Weights of a small transformer language model.
Size: 11 layers, 4 heads of 128, MLP 2048 GELU, vocabulary 8192, 43.3M parameters.
Architecture: learned positions, untied embeddings, normalized queries and keys.
Training: 735M tokens, 5605 steps.
MLP neurons of a small language model. Each row is named by its layer, matrix (up: input weights) and neuron, and shows model dimensions 16-271. Each number is 128 + 24 x the weight over its row's rms, rounded and kept within 0 to 255. Numbers have three digits each.
After each neuron's rows, "fires on" lists the tokens most often at its 100 highest values on Wikipedia text that the model never trained on.

L5.up1019:088148094127104131115114154149124124115171140146149139136115157125168152184140094110131110115154137114086118124183110157161154159113134141132148135171082137123153132139102135146141139158136147156148123139117109137120096138131136136162164087121099147139177178076154143133106061098130152110103157091116136151150135138123134116173147126123151111116128166119083109088152167125151142138076149119089074102169123063123146146162170119133108126130156117121128102136107135138140125136125195140135122127115115135121079154126125131078120145172136123102157173138092143092165088136129129089125115153112152143108166146175126098141141132121130120142084134101142101133182119121140135084139120150100132147111123114082115126153114127194124159123123157122134120115118083128100111141094086
fires on: "-", " of", "ach", " John"

L5.up1465:130127122093112137143096112134166136139152114098160167100101130119133139122134132114124133144144124139117101108177138078119190099151135136136116151123130130144137133148133148154107122083134144125145121121148114150134165192133157156105097143106123106130138095125122142170120163128109171107144143118172161103183125117114120137139113109139145126137157116122154107112177134130122108127115124177110099067089153085148139135124131122134095138109111159132125125143130147137091136144093176179099170126185116138157158123119138144092114108134159102149054110139113128113167051127142142137112106109144066121168100156095106110158144153143121105132115134137096127115099052182135166140146152122162098106122126110094140138129070157147133177127125144107108093117079098115114134106110124
fires on: " |", " was", " of", ":", " Gu"

L3.up900:145152172102143126122097143109146129183149168105140110121170139122150118119085146130165138112107125138141182119094126100159111080118105109118123155095117112126090149125144147156088121135110080162154173122139136150162115150112087147124130129145137129117109113104123091124141104118124093122099141127123133062124109122153091119121125126151078139113143150128189116138126100130144153107183140118118098146140164124114107147162138109153103126116084100089064120155136142131107201129108113132117156124121106132127172105133174145164120120127129116114141095141116128137130131156122125159158106108144111127137151116096130133157183143156113095121120150151150160114107150131123118105108143118116134108105137110088116128145157143129121174113125149126093077140103086113084147154144113
fires on: "-", " of", " and", " were", ","

L5.up1258:126133088103166141061164124131103161123110114147153095104116135131149122078121119141126140106127099140129127105107079117142154115122112112126091178135139106152172128154103114155104163142112140091100168084174117139135114124079081127117093102099128149109119143155120144128126129138107152144120110099095152141117116090155144124160114138121059101139144142116189136149160127110164126104155166119086124120123146102117119101136109093128090104095100115165131131121098099129132124089139175117139102153147142087089114135147106123133095126116114191129138172128129119166102160160128136146122115186165102093119122128164086117133146147125103131122123141124089094119166140109055158126127121173137094091103134123135082108123123147129173082120132139135143114118074129133126128163121120
fires on: "-", "se", " September", "s", "p", "ter"

L3.up579:138138123149137185139150141136113133156117130111156125141126118088157147165100162121104138171129112128127154082142137107137146101133147116126145167135132149126132155109148159146104130102113162081165105120119100134129098138125090127140116117159106129126136142098090139137110137084098180127138139143100139150092068132147096170156128152183140138125162110109137109124116143133105105082107145161090148147135102131131106183148117168042129164146116134152099156151160131101081153124121150110137101111139151145096154108148134142167158135090107182138148094139113160192115132121139119122092105127147126141176137149131142131107133133138151113108123155144151105082118038138135086115135158103108122127128127128146155134104094135175139150112121156153127110162073101091096137142118123
fires on: ",", " the", ")"

L5.up1539:109132152105172147120160106117194073131133104125124123089162107150114124105154131149146161123156160122092102115123144146114109130141070098102119146146138145165098108120140183120109136156149171103115093109146097145126125124089096094185111146083117132134125108145125056127157122118146165127147126124142131080135131110154106147128140108094140137146135160132116134119122151141128126103169087133116170090141142136144143144131134135155144103164130122132089120122179109120094110153105171119119151150144116182114084167120117144142133131137149129115150101127141142143154136139140108105106132110094115146126126129123146083117123116154110140141095151121154130144154104145148129146121119119140170136136181157152157143147149143127100099148169136109119161127130104133102132109098132
fires on: "ly", " to", "c", "st", " a", " it"

L5.up1742:147154129126131124075089133160153180181150098116153137126159101145101123151087147115143118152112163122162118103141120136158089120129093132134093160121150105135159121086123112124073111115135137084084133122108130143167143142136138128122102127144140132124138168130141147157101142131107122118155119113075153130132092108108149075116106135149132152157114117100177153123141127139101089156123112103143096124126187133093119128140091156151107137132151115108092103164125131149103174132111131091120125094176099131118146089140134136098143157123112109129171134133153128144161115137126116155130087117147175114145124091113134088132138140095119124148106133166156132096140105129131186116138093087166136129148147069102128159123124087146080141143147173163108102138074124151102131145183104
fires on: " of", " and", ":"

L3.up1157:126144123123123143173095143120133133125111130174202165097138123142158138132172123147165113143129130132130135132140135137163086160124121095143138132145156145114118138171112132177089134117144095109108143155110120103112093103106119152188131159095110145112093113099113118186144118148123105110114147104124140110175144132131125179107173089151119137119129145119153125108137140145130124128139138101109173129128187131142119091115156164122146149120131110166183112104107143103144120122113146128144153132136116109118070131116085128110089143149098104105122130138128174117124102162112212132172145116138128120109193138145075104117159113111108120156076103160142162134131121102107112135061123126138117138152138107097133136139107133102161073160118114111109115104127167126126119124119137
fires on: "s", "|", "  ", " |"

L5.up701:137108119150086101144162148073144119151154137139118128112122181153137145129144141099119141084171115142187127149124157140131159151138129151170109110143138135174127129122113164153120134119116075160169121139166125116135110163128158123142128108144102080117134097099135090159151159089109118150138134126130121121116090128141126183095151084093153124108133148114101114104139129119155107134140124145144112111130128114137118098140117120099110145129163139130067159171140101092098143149092112139145122108163119132111129132117084125146125160118121112129173135139116101136089123120128116157155131089143116123127139159164098158158110156129083092102159087150127172146124143128148159130133114129120154160135173168104121116086116148100122150091102130125124104146128111152095109130157093
fires on: " |", "s", "en", " are", " attend", " former"

L5.up945:132173163088148127105120109106155122167126120123133121123147122105098098151116103151123135112121127116144122093116108126126160098149092120121132111137103145123133138110184153138147093125126150131137140134162133164157116166137117144131133196159091077113116088101121118138140137094160142127166132094100096140117130083148125161143091157141134104117135162084138126132124106147116116114123141106110159145149134092068147137082103174092145126128145142182096097155139108117093152125145132129132159094124107085136132110126145103104154133157097124118153166145136118115107103160133135160152094159127120155137122150143149119122147143133130096177118144141132138087159108148116109158116097078129129137130149130121129148133148135131116080131131107137123112162127113124074124145109141
fires on: ".", " |", " and", " to"

L5.up1124:143122102106126187106115124151176131123125118126087136160119114144152118161143130114145134164109125095179150147112090177141159128108154083077069121164154118147147176095115118111106126149096117103130170113110100135093103131100130116111154083135101123144152094092133115157124151140143117112126128182099144134123160150125105144119161170143161109094092124119126076112114143135144099134114127126144114143133119142135131112165108134093127129103096128160121151119160115117130122182125120113117122134105148164155077123126124168117090132124117121131136100127097148155141144111153115107104130128129088124119138161145063159147118139114118112107147113126093134095122141186151137087139143117129087155111128118090145186078172089094130132144140120164148128119152110134120122131094122
fires on: " in", " into", "p", "in", "n"

L5.up1372:108153131144154099090071162153144158144115129123133146131170127110128128107096128156080125154090115148125144162124169137101135103154098106168122139131145136145144130155113130137118147163104083127104121170122119124194104160103096139133138135124134106105137120085104161172144105136107129104140150164110130168147126107137113128113138107133143142111148152130138152121169123166145159107109121087133100116140135115115114109120133102130146154129093114087128084124131134093112120144096150098115189098149124135136122126111121118075138167119094143106134154144091142163148100131145155118156088132117146122170151134138118142087127111135115101165082098177152192134140107141153080121105140160148062149108136105174151117167121104130158118168167131105123105115095142154091085116147133
fires on: " and", "\n", "e"

L5.up1400:144121130146156121175119118083133116196135157125141176133135120149135113136141086130197115161085163114185134150127122124115124126146086108146116112128152109135122121132131125089117093136198118116130148089120142093171109159118089147127151136119114149099129153124137139151079121092147104146115148118129117130157115140107127146100105119109123158094104134110119137107108161152151127119115091102134141088122131123094121108137124135169140125123145145150113131122109129111137109096147170135136160100164108141175105117151146140117159152142113144106167108122141140134117123131112138147120147113110118129147175105135103131141133128097143123163146116132158138132147101170131116154099074166114136131169150117137134157153126100132186148133112180102129125136155136126153100124099113
fires on: ",", " (", " |", "  ", "ly", "si"

L5.up1617:118142138112160117094091119087119124147116114120122092101108103102155135143133137143122155124125106147107145099117165107134091131162112150142113121152092157132141122161112115175103115143106106200077148104101098154135112181149136135154135121139083137128120152121151076117117091149170119129181150112125084122159088124085114149143088158141150127150135135137148128117137122177135165115135114125126149127126124110098149185146136135116123144151142134108135113111156147086096172163130105178148171125103135117137089113155104131110145141125118151145093129127108110121133101140140150150107123133131194134148141121127120129127169092128140126179148145145092132156158114160133099104098116109167103114132155136126152131130120146166153155133150101149100150147102147180101130138154134
fires on: "s", " to", " and"

L3.up1026:156128082122119145134146103108131142093106133113181126067148164125106141158122128154119152080153122078143145141093157113078143141175115073113121139109139099115128121117112136150115150123128137115121156131146123109123087095096175132140118141142087150127102106109113126127134119183103084135097129113094106099174136129128130110149143155115166146139145139094131145107129144092169130117127141088135173102110129139126139107105130142163125116128166123130144086107135134117159114131154114121096161143101107089145091164114085171147116143162094161122148139146106161136129132168081146128126117124160140124121227155103143108141143112100128057122078108157121177139120125112121118114156135116134110155093101117145099107140134158128137148126147124097107124165134088180145098156092146
fires on: " |", "  ", " Bi"

L5.up247:143132128124137129101180099124100130145130122171181104091138108142130164135149139153121181108082092132162119061142168133152101113094081152115152165158167098099124103148103108163106089128147076138104153124126108074110108142123094167138165148116104131100125147042170085106121148096138112162120060138102117115107110102151099122102123175131132115162134112095120079128110159138139142126132148106112189108102184146129124125117130095113139121170129129131135117116145138093125083170142092127113151099128154137154137130114154148117118120122091131109148118137150094145134140106106124164122158121138124126113169062106079140145160125111129137129147120169118165107156092127119155105145081121061139189126128117133154118146166125179108114146139085127135113173123124143124150141156146
fires on: "s", "=", "rs", " |", "ic"

L5.up1181:119125125130137124138135155115112110151121112123196130126141122126137143135096117101157111159138146100123136186124141092123126131121145149123160201133134144150096133104155127093095144138107082088119153088155125101155118149107152160151111134141166125040137142121106120128121071110078160148133130159128114114125036096095100122124117123137090111113098175168136139158136113137122143148155103072143096114127153129121092188176124124102120145103138131150073067123132183121132143132162141107100128162117119139123121165114131150155112137137120144148100137131128115109134120138137122094164110115124186157097129087125113105153142108096143163165095067187130163137096144107108130106136191118098133125132113119135115157113133112169114099110164099163133123151090134191118171121158118
fires on: "-", " first", ".", "t", "yp"

L5.up1490:172140124106103119167087171067129133125108141112088147145131119135119115128117157086147173116126112136131125175117153121138159118144148092156155071150182162140104168129103145135114126126158163123141174134163135085114155121108174107154152115146124172140125165086129107132090152127089127146105164160094154143129133135119151174137200082110114084138124112138143135079138119134150149125068113138122112122090120158109172094110133139119143150122165133165153121109151141105094121126080128093119143125135116113137083105170120112159113158123115145146114104127101116151149113090125077110137129096093133137131122124189101118149078118146127087161127152123116128123102148119118112081124126120063150110130168118126127140132105123131126123161158138116134108124160131106101159162113179
fires on: "-", "\n", "p", " and", " |", "c"

L3.up474:118151157151117124109116090128129137146123100083144136119152113115129154122122148093120133145132123086149119127103171133142131143096108161138167153141140132088108151106165131131108102160106115152106116136094102110132099110117099158128176155131121142078136099112111127132117147106111130104148123137143191169140115081177088181110134084146130117130165159112138070137142118132115129092066171057107124124118144139126147096161116125097116133136147149151121155147141142098106154100094138120080149133122138190131098119084148155141106144135085120144166160154134114124174097126115152121139093133148106129139115166120095127162130113113120146149141091142168118141118078119134100132130125086123155093139145095116118144159117137130113132170139151127117116127108142105084149089162119
fires on: ",", "=", ")", "\"", ";"

L5.up1085:119158100113134143154123117133148066115107063111124140122126127147103136135118099195137118110119143134121103132094095151122119159104101140119125144125168134108105135126127138100137145131115135153132154164090112101149153147130143160119123156088154118097105106096121133150143127089112162150106142122144131135154121155135085095139109083153149110118138160087169105114143099107091108086156090084103155110134104124149109144089121148153143128189126127121145156143123127150135123113115164134108156124124184141127140196111103169109156115103140122112152115124131143151125132118094136112150149116092112102123181134137099136135121140123111112096100122113125145124148114135149129159115135104120139127126098121092125146119131142123101117089130132136144136130092101132116110137112146
fires on: "r", "ly", "st", "cle", " at"

L3.up112:118145167160118096130086088112113125154126135124188149087121115150156106122115154097152141126147127112157134083111144122133136146117169141149129154155145103093106129124125146166106126132104094131128149118131109107133148120136108141129132148117132169093119139104113109134112134120147131173132145128093133110120109119133117140137107097129135172136117175090148124100137130153146100066110151106112204130124152145120109106145151166166127113111146126100105089132142129097111086150057102146127113124119133144176114134103136109133103149127082123138130096131131150153172107140081147117146124108134120170134158132091105139141153145111108125126111094108133137114115086160127121141121153098100137153148111092120114137159148134165149128171097138136121108095119116105094161106164120
fires on: "s", "\"", " |", " 1"

L5.up1373:145146147108116119136123138106131149134090124077099126133160148116156145110109159143147156122169107118119082073115172108135152120139075147176100163142150127157099105117146144156120106086111125118140151119134130121131130143144130121125115120145105151106132110142128088166119148125109153138138118116110195165155098073188118149111144141165157124131125135080104105162121090143109162125103156145117107126118108131141150119199124106114113159133127134161147098152152117134158123162116182135112112107135102146160134111143117146157105121100098160127120088148149122176139086121104144120127112101115176130197109095095138115114124112094165146137109149122098118114082103137145179140169148158146151106083131129104122166113135146146122123108113139127099090147141074135131127128094135
fires on: ",", " and", "ally", " after"

L3.up287:110138120128127163152169147144108131162118098150130129132094126124129139133111109159143153141143129086104156123177138166133142070088137127149161169117173123129147119172127129125078147147126162067155115101104125147139114155162128137141072142112140117137140117141113109162143103132121156127078118117139079118152118138077131140137102146137124151086130085101147112103083116143099109101115110135092118115117115120114144171135107148112143169160147115160115123158112117115092125132092100164157121105144124102115113091144098135138139132107122156118144122139137127141091116133129186139124105141136129157141134149119135103138098146120102068131127138157137130136141107181131149097104174174098063145098097145123127127124099135166121138115148142133107087148087127149115129106109129
fires on: ","

L3.up135:130079102130101144100116147091124120133154144142171151118173129156120112162147150158159128093118149098099123074137099094120135143101157109122110098138108146198150131078171136178140141181137106134137106091136114161140107106133153116148132100115092103132130109138141143190113097137095117143157136105171130104132091140126096136137142091119131147134150087114100123154089149141133128152136156109163125128119149096115157088153138184097133112114125191122138109136130068120143129225102165130119109171151100114131147121131130160155135114151071098119123126090112101112134121109118140165111116085162129172095154079131105140116154118084113123107121089145162129115152128139131172139128140084119134115134134114104131130123159156109123127145134137144212098129132110160106118156090146
fires on: " |", "s", "da", "e", "|", "2"

L5.up1077:116133109121121151137116114173143140122151091149157140103121143119121102107132113145099135123138145096092113140109128139115074153100147122129149133122122112090101156126136132124134120199166103098144109185151149119170124147146131099124137156151140123134124147083159130137153105088118089133154174108108117108149126184081136085145166101115090149097132143135184139095158137113150132137134124104116131153111169102107109132101113156132143099129137052148081155076095145169110136122132108141140147143132109127108124118155122156093109122140123124125145129111116126101125145112131126130112128117184091138080106132131086124138111128114130106139152121098162128143140144117095163212118157075134113114129104169139108124137104135151109140140117114136149139102121147075135160094152119
fires on: " is", " was", " American", " the", ",", " a"

L5.up437:129107093091078157110157149138167121117164058139162137110141166111162152086132087164142125110094122100123117129122132135089072135092115149144103143089137117190164137129150115108161120113130151107121154083158133108124093152118121148123151087133083128142136146112109135146101137130116146134128100114139132148127141136121136119155117167186118134126104102105104170137143117104171143127110152113105166152127129137151127166115104155097139106129127135172110157175125164083151105092149130137101134147136095096173095124080119142118108110138128150128125131125130133102106135169132166118120121095173159121130165148171114109073174118130137114120136106139093110100117145113121100123118140159159130097086106097134120101102113109160110124156154124164161129152117098117173145131119103
fires on: " of", " Human", " screen", "-"

L5.up1509:118133120118132125126108118101110104171119160141145106141134081138103147120110155112123110149104148160136094111161112136165132112147161121121167134142142187144146200131099107135117118137151199148129131077125119178113110116129123111137172092097132150086115104137112077132115140094079078131132096138123124178110104094123128167101115085137122150119172134111155182162193136137137144106089111126109147140101094152102110113141136155108143188114139154128130134166104140092097114109096165124138141131148102137123159113206111134144133142136108131117069121138150128137129100103132080163133142114146169134140112104125144113122132111105127137108120182150143118127071154162128105119118144128119121132107106146114112153107110146119117116111121166149149160101131138111135133112128136
fires on: " and", "–", "'", "-"

L3.up935:117143107130103116125089111116098167143140085135147135122100122156105102097111118119173154121123086156153152116135115106135127136143098165113178158139063138098162121075121083163147154148120113114116128127118140104146134167140116126075116096095102125126148149151171127121132155118131150132095135157161134106128108139142131122132111138105151130124081121125122128121114087147128151102086144157151100122157143105124149121131150130117152160104115119097147131180108135119157144133170108099142093133089139136147116103199130113122108122144149135142102128133133127134152167147090101105118124125131165138116115150144105050141107163121114137162141124120110148110105155094158151143116117156126123156086126130138155140121126123144114170180162147175118159168129154156127146160114115
fires on: " =", " part", "s", " res", " blue", " Mat"

L5.up11:120115156131116102112147109144120107126148145141145122128149126089091138115105167116126146115134110089135161104102128136133100112128116110126113129122136113148134133111166142172119134140116136146077127097142134130114134134133135150122144086120100125096093133086081106120132143141101174160149094094148171101118119151149101147124134112172124111123157128109133131109157094127115145122084102094094122146151109125086125134129082173115151140128094139108139139163127148095134143156104165181122160108071119094110153122141132153146128169151094127169127151139104105156169105123130152144152096121136179118164167128134153156040119135170133079148120134159096125112117142148164118102134114130095090151062101121134141106095091145121150137125172148125135098113107099157113102144148152
fires on: "\n", " and", " to", " or", "\n\n"

L3.up407:080141088160130158129150129127147147105154142111142111116147111084097128133088187193116116166131139111094134107121170106109126141128109111125155158144139090160109126155117151177096121106127147150100154139119141141152149125127147112133119082101142120146135088140131104105136121082145135102126123145133114128094129153135122083093120141152159156127118117122174112100151093128145139093118090133107109111151130155108163142153082093126150116140113072137181100150173153156142118147131113116105081140109131149172113086147070123098160132150127185089138112126117113165115125105101099133066141111130145125156141131105121102109140145124127115142129117148131118124153122130104103107121134105133125141085129104173132140067128118129152136106110156131104075115118124145125150136110115
fires on: " |", "|", ";"

L5.up899:125129135111108092076151101121154123117089102118114172139113155114126126124162139132122120138153124122111089131129134105166142135169147135108039127146100143132128117106150094169114141125130145155126106099092142106140131127132122118114134136167092109111144111146111141138102131148122166115130101117184217170183114135194146131129105136145154111097129143114145124133175159151091081103085123103128106136131174132147173100144116123121155083136096119128151141126141100136122071090140161144080158119142118149133127137147115127102112132124132122162077146122134088149172124126131160097121093112141140108108114107116155123147110143134131127129126164096139103165079139139128149131126068159113137141141131118066143165106129145134068182135140191156108119173126128143090141151097125
fires on: " and", ",", " such", ":"

L3.up738:123154139137123148100084112117125118130086106057132157144125115153104142133119146143098156149136122150142141109140133154159129076143105120117100117087142154145117153115141096180067083122108155135123126100130093142122117102147096104165118113140134122125104120100119134154100151119116162126137111109126170132129109112174160148117116141154192139110129101100106093161150119139151109094088141098117137123098116118105134107153114114070128169126097140112139111170175131140128144121139168186116125097129126117126134112165144125152137157126128117095143139130139104195132105120116156139149127167160158151137147114114111153109133132100118085113147137137135115138111122117160140096099167128134149132076156142120145187115143111174154139071139153121112128160137059152080132174093131
fires on: ",", ".", " and", ";"

L5.up1076:161142132114133115112083095132115145134094094117165116117163112084125119120114144153090096140116156136129111096122106130109117125147118135151134121086122148100104132076152123179099108161121133106140152119138147117124131125113113122132125150123131136117100116174102095141113110131105126123129127111096105137114139087174103118180137141142113123135149122088167148180127129135125130086156122088105123126127133142096144131129113166121091088150109111072089120174113115112108172091123140191140154105154123132145143090200119131142134118144124132125146116124115127099157107145112140138166130071129136157059163157120165166161179147137117102139138160144152130113112110156148160079091113100140172136143141096122116121191136095121131153177115122114122089129133083118131136150146129
fires on: "-", "'", " +", " were", "e"

L3.up1704:109148053090126116114123109161148117122139127107145109154118138134120118096111087101117153136126118123147145123154147107152145148107153126160131185097194138074107144107143106162115126153134125167103153137099150095150103091146136143132123082143111192099143105131133094134104093172121099134104124155087110091139130091124122125113124108124132175117129096087174110136160148111166144105122161094121101117121137171134105110202145129139119157143118119161173122161134133108155135118147131134140129164106098116117109167137134122137087123113113108123113121141129134148137159150110164132135095104165136140111138119125115113169136185102104158133087158087130127151063090120121159102124149134128115091112135104138072147136154152122135119129083148120151120102105125132170169102106071
fires on: "-", "te", "ter", "as"

L5.up1447:141133133160169151137122117096136154096158140036114137116118105142146173155107148147080124104134090124112140107113126111176150106094114130150081086096136121152155123103149107144123131163109159086178120147102122160133152159103131138147100110085147107104112143171139114098122135107112153089126129113075167079122118130124128111134115119151178113144098143125137093119121152162131155088107122116096117122135095154111142140143110093097135158129132114138132139159136168182157102140083139157148150119129097150139135130121099139127132138125101098157099143160153137100150109161159127117114155144162148143160121132113122127122174152104163154103158094157104138093131120121100161101134157131158148113062103129123105117121130186156135139117161111101092101072099090154129098149104156
fires on: " to", " |", ",", " Ken", "|", " Gu"

L3.up1703:132162132127145134145136160137105127159181141048111143122146153083170130160101123129068151121134148170123156097112160122164108120093154105140124147144125129155135139123113158178130102111116135112144128098131137145135086137127114108151106086180111116126104149103102144138159100139126138114147141165116138106165107117144081123148158143138114130093114101124146140125125118158165110083144098092092100110130125116113137171188114132091142191148131157174115145134168138129121131124090164163114094084151147132115115110167097133138132150110113156081117123134134107192123087106084108138113133128153168139166164113107139138132135165109153106096134124138134114117123115136113138141131194134128113111114133135148134151097118149181082125118138186095102092188136096113096154107112103
fires on: ",", "s", "d", " also"

L5.up1589:104130124072076130116113105175157120144140132113109157142122195117166122133133099144151132136163111130142138128121119140129143109137115141121102167159149161111136123129140131172106113147159136143162114133119117166113116145144120059126164121143115154079181132114138136130093122084125130156128118146115139115130068126132133127157133103135120097109154138126124144114158098118152129089067125081127099168139133135169130126153167114097147133094126118121098088131094127123184123143168180082164142133128119161119111143146132104123101103130127112137108104144119162147166101150104076136100127131143144119137140152111144139114152154162137140113140130157123142147117171134122145092124122161120120149085176176109100099092124119168108149093144153108135128105083082137109127159126085
fires on: "-", ",", "\n\n", " State"

L3.up485:138136083155164118116144131134167112098106127100140191130150092094136092140126152170140143168132109100101134102192126127158158151114151130150146119070113127120126127146087142158087153106152141079101139093086144130125149117099094147174078096116090105146112179189119156210133146128136147123158119092153129120139120131120144162121126148120127161112112135106133138103133118160158112083087136104123129192136138128119154151136114120113117123173097118095168138123184120166143134103144155148126143114128127152147090123129078112097151125144113159094161107135121102153086092092159157141115139163125128101128170112115133104148140127103130119116138099093128133113133137152113125135145143133172099098100119122152149158095104123142117158106149143124092128144115117143081102154097124
fires on: ",", ":", " who", ";", "ce"

L3.up1989:151150131110132084144106137142136157119112105106080144119140149099149086167123105140131177176164125148120125086101140150148194159116084140129128154131105139133112143098166127121133106168152137133141171137075152145176065119133098108090182140170133118091118130133110137125108103116144114135148145127090098144137114173175108151155134123124127117121134132106149091142153125135154084106124165119113091094102100126105142119220169120133139088142152154111127091157183113101164156110086158125057125106163109120150124129123137133179127134128135110124118149126066104160162109128142133126095120102113110128161205128141144158141122151140084148151095095138107120147081157163152113116143126141114112131112131110136111111124131134151145145173128151089118105109117124128162132152150094
fires on: " and", ")", ",", "kov", " pick", "round"

L5.up1897:182141115135116083132158129132144102125131129166167104114120150130094136128146117163148134112148095076104101144088157145120149141123127134134127125123124132114129114121110135134132096127185143090142133109109109163176150119158132150091153133094136137072122133126170132111097084086133146109127122150143144141128135153140132103112126145135127111125142116164104090095120135148151143115133140085128155107160130104157161128168121124172114093108169113112102078145135148145110111146114089114080095112128153148138108128125134127119088134131143123141171130137110120171125102113114099126083115098124138098123136178104100151095121109106111137126135157111094079128145147118124175132136130105125099155120152129144115122136138111140119129117095173099135156128105090111142155131143139
fires on: " (", " is", " |", " was"

L5.up941:126119138130101137085159141138138141115082103161121121156120151149097165123121117109143136134103103123127086098172087109118154115120126165139075128133147132133125144143117109160119160163107145096149153120122122113105131133107122145126130093138124124140165156121113135159090104127101191162116116105145139113131109101143135080144111125158150128137121107145113121139099152140139106064084142082102122121167142107136160093141149138131149136135130118120121121117114125153163121090134100106118107141131147090163135140097128101106116169128128160120177108137071116125186149145138121090154091109135132104118130166124124092129136152111136077191171147117103093164164150144126119139136127157128196133110150137061154099122114135140122169136178126095150118166050082118101102153084106
fires on: ",", "-", " organis", " |"

L5.up804:102139130124156130108133125087163129136117141127122127138143106081130155184087151154094120103112096134118150088117141110110118116159120104147125151124134135099130164135122158135086119149131194162133123105102141150109146110105088136128097068134117134126126146135082121142123135116111116142136108149085120121125110116140070150089152134213146138161126129114179115084148145136120108096095119133111122112121099133088100140114116135144142130142114133096175117138140126090126129152107112125129141120116140138113134101131107143113150149121122096132121126133161108114140124145095095138178171158121136164099121106113146126109147105108138114132154125182119128115146102152130107148130150103125149175112131139119133151113125105155147173122152183130114095155055126101106129134121155
fires on: "\n", ".", ";", ":", "W", "\n\n"

L5.up1168:118155173153161140092123114059113131131119134133156128127140118104154109166107129114116154134128100168084106137096139110138107124137104109146141144146102139164129152126117153107128096116137149160125104120129092119075114152113126133102143155157108109116125144099123141119133142134130127137113122105174111135136064126137121142098157167138151160068148175101110136167149144132103105156139096121112137132136146103113127145129096163167145095152130138117090085102136143132066141087098117154125153106124102143109117094114118144127138161127116148111167128110129108147103120103095123124142128135180132150130129151133141121175177096145089151133088087153159128113162134123128125145129135106121087130119127119139138097098082132157154130132146115153146112139087109137161146129085108
fires on: "0", " of", "s", ")", " August", " October"

L5.up2037:128121157115130157086134146149161115134127136111158090162137168110133160137101189138134168130141082122166124094135122122128164144098141085155114090118115101129184125129119134151093151130119147091156100076110134157111142133140143112188090121135111147123121117098101108106153142109104144092136095159137106086129115083164092153142147099194149136118115161127145143154107101132137115108140106141142114118156123161120071164173096117099116140104104113167092123137120137134125103163109153174113101116069088110191107097138112173111125145120083155137151156129097158140119143165112136177125124120143133159102143143125117149110139169135124104147135156152117121163187077171142127147094132094136091156088117139147110118110116116176152137136151119153133091133137102122104144095093110
fires on: "|", ",", "\n", " the"

L5.up1837:119132139097110054144120102148118085140150128071161125128099165120095123136146135144114099164140197101138107137088122118116134098121166135166118169128174151140078139146105104125132141127167112113150153136134134107152125128115146152104138122172097166116079131133122108157168099101103133107126137101131105093170091132176104137123143110157143125120124142087139114122158156172113132109116160159109163121143142066135111115156143089131110087102117134122083126116114137159119086085110116165112110119116088139171129159149142141129101130164119114142172096144083159109139111132115134132086103105135125142109112156146105121112108132080097144117064160147120109153153151164128173156090132150128122087109163128130086129123123111147129095160160123112146108134128149081128165120099102
fires on: " was", "th", "ige", "ed", "d", " is"

L5.up1940:127096132135124146160126125097131090116116138140167146117168139141162133091152121118092128125160170159130102133142169157139157131069141132132133148113142128104103181097143080117136112082140132131133155140124148085110140128097095158119166134120142110088143117102119131148129067112150171131126144166151129124145129101175089111144126131160123143141144162150132153151126115161126143107152113131062118100112148155138157135120111126082154123130162135114168169130125147148088139099114130123099159112136124126161113156098144133140084110130109125085140131146129153092161114162127137131158091130110161089091174146124087141133133112108126164127115111140128157097134116093115142115173141146112112109128113115123100115120102147181176156157193107147133128156127119149113175129103096
fires on: ".", "-"

L5.up696:153130129131108197153136133119120110129131123066090122130095142130133168099110137143098166141118097149137191111179142133156164096138135131134134117122118145139154116159117142138082130087104168141140117126143110107114138142136127140139114121113115109113120134129140110133091144113074176133111097147178139120109081099106092152166111115185127098150120128105124111139109098190116143090118152113123113106125086138148118148163105117145134163167123154136101121155184151096101164105116156104114146110116164136169185130120130086158103148117148169109114144129124091154107117131142119133095139119178188109107127131088135117132158125118116142073150145147093116150108112128145161090133160136139108134072118094129116127090098126140144119100159167144081115195104083158087121128130134
fires on: ","